Weights of a small transformer language model: a variant of Adam for these matrices.
MLP neurons of a small language model. Each row is named by its layer, matrix (gate and up: input weights) and neuron, and shows model dimensions 32-159. Each number is 50 + 15 x the weight over its row's rms, rounded and kept within 0 to 99. A neuron's up and down rows have the sign that makes its largest values positive.
After each neuron's rows, "fires on" lists the tokens most often at its 100 highest values on Wikipedia text that the model never trained on. A number after a token or word is its count.

L6.gate151:50 19 25 42 71 22 46 41 49 49 46 71 67 42 51 80 67 22 46 80 32 30 47 53 61 70 33 63 27 61 60 37 75 58 73 38 52 48 31 44 57 70 76 63 33 49 39 51 89 46 42 66 74 61 51 66 80 37 39 65 60 57 53 80 68 40 52 27 38 42 41 35 45 43 48 57 56 42 68 13 53 28 56 46 69 41 45 56 48 46 57 67 66 84 56 32 43 35 36 48 62 44 59 32 71 59 96 63 48 57 47 60 49 28 59 39 42 44 44 44 55 60 67 41 34 32 66 49
L6.up151:52 52 35 73 44 43 30 42 53 76 66 79 55 64 68 62 52 45 48 43 51 72 85 29 53 38 31 40 46 57 48 68 61 46 51 54 27 36 32 31 31 34 58 38 51 53 48 74 36 40 46 37 73 49 71 57 42 38 48 51 29 65 42 45 68 56 66 56 60 53 60 13 54 53 59 46 78 44 59 77 65 45 42 42 43 41 45 58 47 71 41 38 66 53 51 54 56 52 34 42 45 53 43 42 57 57 88 69 27 29 35 55 45 77 19 46 49 54 84 38 46 39 56 68 44 70 42 62
fires on: " and" 80, " is" 12, " " 7

L3.gate627:49 55 41 31 57 47 27 21 54 58 37 30 65 33 76 42 62 51 46 46 69 47 50 19 38 41 65 44 33 60 48 36 28 23 62 88 40 45 28 51 54 46 27 66 70 71 62 48 55 47 46 43 54 48 36 79 68 52 33 54 55 41 55 58 53 58 63 58 32 49 33 27 17 45 31 31 53 71 11 25 34 44 46 45 66 33 30 39 37 75 45 67 39 39 56 40 71 51 69 53 30 51 35 38 40 55 49 18 73 61 56 65 57 62 66 46 52 38 54 44 35 63 51 57 58 28 53 74
L3.up627:57 29 64 25 46 32 62 41 69 46 39 46 42 57 39 37 73 34 42 28 64 61 65 51 41 40 58 54 40 54 17 56 46 35 48 83 67 52 74 41 23 80 43 58 33 65 46 49 50 44 65 37 47 53 33 55 30 47 69 63 50 30 46 36 41 42 29 54 39 34 34 99 50 31 45 58 69 34 38 58 40 71 23 44 60 71 68 50 50 60 38 59 47 66 50 38 67 39 65 32 59 47 34 78 51 33 42 40 34 55 50 42 58 39 59 51 54 64 50 46 29 78 51 40 76 52 36 53
fires on: "%" 35, " and" 8, " |" 8, " |\n" 7, "'s" 7, ")" 6

L6.gate331:36 35 52 32 35 29 61 20 39 51 31 37 44 44 63 52 60 43 23 49 51 26 52 45 46 50 57 62 38 33 73 43 50 49 57 45 58 21 22 34 61 55 54 56 62 49 24 67 72 78 49 40 53 56 36 64 55 44 71 45 66 29 45 43 61 51 71 35 37 48 54 34 50 56 31 41 47 59 50 57 58 60 62 39 28 24 25 57 42 42 75 68 32 75 38 41 28 40 63 62 55 72 54 40 60 48 66 23 95 80 41 46 55 96 74 70 58 29 59 09 41 66 65 38 35 54 40 50
L6.up331:52 59 15 91 65 68 46 30 65 79 58 47 63 45 59 52 72 64 61 44 42 65 51 62 72 57 63 25 17 56 59 78 45 40 89 50 57 68 65 52 53 72 20 72 55 49 57 47 31 50 45 43 51 56 48 28 31 57 63 53 67 30 30 26 39 39 50 56 52 82 42 54 75 53 39 26 60 27 81 54 54 41 38 61 80 66 30 42 43 53 08 32 29 55 51 53 61 53 46 62 40 46 46 68 44 41 53 52 52 56 62 70 42 53 75 35 33 47 45 51 56 34 68 21 58 60 43 43
fires on: ")" 88, ")." 10

L8.gate589:62 41 48 52 55 55 40 58 75 36 59 40 51 21 70 28 75 54 58 56 05 58 31 26 62 47 78 57 56 76 38 63 48 34 48 71 18 59 50 51 33 44 65 65 42 54 53 66 65 39 41 33 55 90 71 65 42 21 48 40 70 37 43 70 35 44 63 27 57 52 35 43 32 78 42 58 44 62 50 51 58 42 60 39 42 50 30 59 39 56 33 64 48 73 86 50 71 57 46 46 36 65 78 52 64 44 75 59 57 43 21 53 54 49 69 47 61 43 60 71 38 52 54 64 32 46 38 51
L8.up589:48 54 61 56 47 41 62 37 34 49 66 84 61 61 72 32 52 46 65 47 73 72 39 50 57 56 40 28 44 58 46 29 57 70 41 29 46 66 53 59 55 37 70 60 49 60 41 60 58 41 39 83 50 48 74 56 52 36 60 31 34 50 73 49 60 27 56 55 64 61 67 42 60 62 39 23 57 25 36 47 58 56 55 33 51 24 51 48 18 48 76 98 57 48 41 29 78 75 36 43 62 32 68 65 61 60 86 29 37 56 47 50 77 64 61 56 27 60 57 70 69 37 38 36 49 59 54 48
fires on: "1" 32, " and" 22, " or" 11, " " 6

L7.gate106:36 32 43 39 54 55 59 24 46 62 31 62 31 67 69 26 14 79 52 33 69 47 49 18 52 49 46 59 33 48 80 56 66 63 34 52 78 40 45 51 59 35 71 37 38 43 42 46 60 40 40 27 50 61 50 61 64 67 46 25 22 27 68 49 44 44 81 43 54 46 31 66 53 68 51 46 54 53 75 69 40 54 66 34 52 33 45 68 66 46 38 59 25 26 58 59 55 69 45 37 49 83 62 61 71 69 45 38 76 54 42 34 76 81 63 50 68 49 50 45 73 49 39 50 65 69 34 65
L7.up106:47 51 61 56 38 64 49 37 64 45 33 42 51 48 70 32 39 37 32 45 54 83 32 60 39 78 62 49 68 34 50 65 22 38 61 57 71 61 49 38 45 18 34 19 75 82 64 55 54 57 39 70 42 61 52 72 57 56 42 32 71 29 24 21 76 68 42 45 52 78 13 52 61 80 46 75 41 57 59 71 45 54 56 52 69 58 74 73 53 54 55 57 33 56 44 70 53 59 54 73 45 39 51 49 55 18 31 29 43 62 52 51 47 36 52 57 53 62 55 32 39 39 40 35 60 20 44 62
fires on: ")" 16, "a" 16, "i" 15, "o" 12, "th" 5, "io" 4

L8.gate521:49 43 67 62 59 21 28 53 80 24 73 64 56 14 54 41 48 34 27 67 37 43 58 44 32 49 55 50 42 22 46 57 28 23 69 29 18 63 49 41 33 34 43 53 33 59 65 43 71 53 38 61 69 71 28 55 41 39 34 53 55 45 40 51 69 42 48 57 48 61 84 28 56 55 57 64 74 73 81 56 49 38 40 54 41 65 54 30 42 23 55 30 30 48 46 67 28 61 70 48 17 55 54 42 43 32 83 38 71 36 47 37 58 51 41 61 28 47 65 54 60 46 56 33 51 47 87 64
L8.up521:61 70 20 78 46 71 29 59 51 41 38 51 47 50 42 65 26 46 22 33 43 61 48 47 53 57 77 52 48 80 35 35 55 65 33 51 64 62 67 24 56 43 43 45 66 39 16 52 42 36 57 59 20 42 65 56 31 74 35 29 31 17 36 27 28 58 71 55 54 41 72 61 57 38 29 38 47 45 36 54 38 28 43 26 48 33 45 54 25 44 35 59 47 49 40 21 60 63 66 42 37 51 78 56 60 51 66 56 56 62 41 30 53 32 53 51 58 58 44 67 56 54 44 50 85 48 48 31
fires on: "9" 42, "1" 33, " " 8, "." 5, "3" 4

L7.gate404:47 45 72 27 38 64 66 49 42 61 47 52 60 42 54 45 40 48 67 25 64 28 49 71 71 48 64 46 58 35 79 42 57 40 61 35 36 45 48 66 48 35 34 56 59 65 42 52 60 48 77 21 96 34 65 38 26 43 51 41 71 87 52 54 52 46 41 40 26 42 43 47 69 70 67 47 38 42 72 40 44 59 59 51 50 22 34 12 44 52 60 58 22 58 63 28 52 72 85 62 53 57 57 60 59 56 62 41 73 74 67 57 79 70 41 60 44 56 37 52 53 71 67 30 49 35 53 54
L7.up404:44 38 49 58 42 46 46 14 60 50 53 53 52 21 30 39 56 50 59 61 69 43 52 55 82 35 75 26 56 72 48 61 53 28 61 34 40 40 52 35 15 63 60 46 42 43 71 34 38 15 69 71 52 70 47 66 52 75 62 61 38 89 50 58 42 47 48 76 55 54 55 46 80 49 36 53 40 45 59 40 41 51 72 70 55 43 53 76 56 43 51 38 63 46 40 27 73 76 67 35 37 58 35 46 33 54 79 50 70 55 42 56 57 39 31 52 13 58 65 39 45 66 50 83 44 41 34 23
fires on: " the" 37, " she" 26, " he" 8, " as" 6, "'" 5, " She" 5

L2.gate92:65 53 21 32 59 67 67 48 37 60 76 41 33 61 15 56 70 87 39 69 46 42 52 76 48 54 77 47 53 60 56 44 51 57 52 70 69 41 81 62 67 57 59 33 15 47 29 40 32 41 53 51 25 34 64 42 45 39 46 25 37 55 69 65 58 69 48 67 31 46 44 58 80 60 40 47 39 48 37 69 50 33 54 60 57 71 31 22 58 67 58 37 30 40 39 41 40 59 31 66 58 49 63 26 36 18 46 52 74 51 37 69 57 61 73 40 50 41 61 46 57 48 58 49 67 59 83 55
L2.up92:24 41 32 27 52 67 55 45 40 54 74 40 19 47 57 85 13 49 63 72 54 54 53 63 37 46 74 36 35 67 63 38 57 66 41 41 49 55 88 61 59 83 50 43 48 49 52 63 18 26 44 64 60 61 66 45 51 64 45 65 35 50 45 75 39 41 49 70 58 37 67 70 39 39 60 52 24 65 55 42 44 51 69 35 65 40 51 33 54 66 84 29 55 18 58 41 41 47 73 45 70 63 52 45 21 30 33 35 71 59 64 32 44 35 51 46 39 42 68 31 53 47 48 40 71 45 79 36
fires on: " \"" 37, " \\" 20, "\\" 12, " Un" 5, "ing" 5

L6.gate41:29 73 48 60 66 61 22 36 23 29 66 31 75 29 51 43 21 33 60 34 46 38 51 34 55 46 22 62 65 72 45 27 52 21 42 34 54 54 45 66 56 78 60 22 41 46 76 41 41 32 43 37 43 67 82 29 54 57 54 46 23 42 44 47 41 43 54 58 56 60 49 63 63 54 58 53 70 21 40 43 35 40 34 34 49 45 16 35 58 41 48 53 46 39 43 36 54 80 70 67 74 59 35 55 52 58 37 47 77 37 56 64 73 58 76 47 62 55 49 35 40 25 35 32 51 52 30 24
L6.up41:41 60 37 48 72 54 22 64 42 61 68 45 48 57 73 64 45 79 46 52 35 49 41 28 50 39 47 55 29 51 40 52 53 55 73 56 45 43 64 65 45 85 66 65 48 28 58 56 45 28 32 34 36 69 53 36 69 63 54 51 61 62 24 75 51 42 34 39 49 49 44 38 38 39 72 37 50 44 38 60 63 40 88 43 66 45 49 44 73 45 44 88 56 35 47 27 65 44 56 73 26 75 48 56 28 33 35 47 54 54 23 38 31 32 77 19 62 45 43 39 31 44 42 45 49 66 53 52
fires on: "C" 21, " \\" 19, "\\" 17, " Ar" 15, "c" 6, "2" 4

L2.gate366:52 33 42 48 38 25 51 50 35 40 47 43 66 41 72 42 54 52 74 49 34 33 59 48 51 42 60 53 57 88 40 39 40 44 60 50 37 57 39 46 51 41 38 49 54 74 44 29 49 65 50 47 45 59 34 52 65 64 83 65 49 63 59 80 58 88 23 69 26 56 20 50 39 69 37 27 53 53 74 46 17 47 71 67 48 64 18 32 26 42 32 22 37 57 67 74 55 69 25 44 35 46 35 27 34 67 74 57 70 13 95 49 52 40 61 67 67 55 54 55 21 58 53 42 28 47 61 47
L2.up366:54 54 65 65 36 30 63 47 61 36 61 84 31 44 49 68 47 32 41 29 63 34 70 37 47 70 91 61 23 52 45 61 71 43 31 58 49 53 61 15 29 32 40 36 20 57 55 41 40 63 45 47 27 32 45 64 55 76 82 61 61 63 52 27 62 65 49 35 58 43 29 47 28 69 38 45 39 13 41 60 69 57 45 43 36 52 41 57 53 51 61 66 77 36 53 63 25 65 30 47 39 49 52 88 55 49 61 46 48 51 50 43 71 47 60 40 60 62 73 50 71 73 51 37 44 60 65 46
fires on: " l" 64, " pl" 14, " to" 9

L6.gate415:32 51 30 59 63 63 56 50 77 17 57 35 52 68 41 70 62 39 22 57 32 17 47 54 62 75 53 70 55 39 58 69 84 49 53 55 42 39 47 64 54 33 38 53 66 54 57 56 77 66 51 72 76 62 83 32 23 37 47 49 48 72 58 49 56 60 47 47 31 16 39 48 72 54 55 45 66 43 79 57 08 43 69 49 62 49 48 22 56 47 43 47 66 48 68 37 41 44 61 48 61 47 38 35 45 44 61 42 61 62 55 38 75 40 39 64 38 65 55 43 58 63 42 37 62 75 61 36
L6.up415:33 54 50 37 44 42 30 45 29 51 46 19 62 27 75 66 58 72 35 32 41 44 59 46 55 50 31 55 50 46 59 72 61 35 51 46 44 45 55 46 68 36 37 52 58 33 61 31 41 56 60 71 27 19 58 44 50 48 72 61 45 61 55 25 78 39 82 52 59 71 73 44 49 75 52 04 54 67 45 37 26 40 50 63 68 77 57 51 47 22 54 68 15 59 58 58 75 40 65 43 38 75 77 53 30 42 52 42 75 28 52 53 32 49 42 36 39 65 53 44 29 41 48 49 33 67 32 35
fires on: " Le" 36, " She" 29, " she" 15, " Bl" 8, "She" 7

L7.gate94:47 54 28 34 47 60 55 54 49 39 73 38 50 42 38 55 44 53 64 62 35 41 34 56 53 80 43 63 59 75 67 36 37 75 34 50 24 73 51 59 63 78 37 58 26 68 36 52 66 42 61 20 50 67 79 60 61 55 52 57 55 46 45 60 59 49 35 43 36 49 78 52 94 55 18 47 69 51 56 78 56 41 58 12 46 42 53 51 65 66 56 51 27 62 71 60 45 60 35 60 71 74 62 23 41 34 37 55 64 67 47 64 59 59 71 36 62 41 49 45 62 54 31 13 45 52 42 42
L7.up94:60 52 67 38 39 57 06 63 52 54 60 66 29 48 74 63 45 50 52 53 27 22 47 55 46 55 55 80 37 67 61 43 58 40 72 40 24 48 58 47 33 17 55 84 51 55 52 54 36 39 35 41 61 77 56 41 22 40 34 27 62 67 39 44 50 40 58 54 35 34 19 68 62 44 54 54 63 58 64 61 33 29 39 52 43 25 61 51 68 45 44 38 58 16 47 36 73 76 28 59 53 59 73 33 34 34 06 57 61 49 54 48 30 55 24 51 48 23 59 52 53 51 29 40 34 43 25 45
fires on: " \\" 20, "\\" 18, "ille" 6, "^" 5, " dep" 5, "{" 4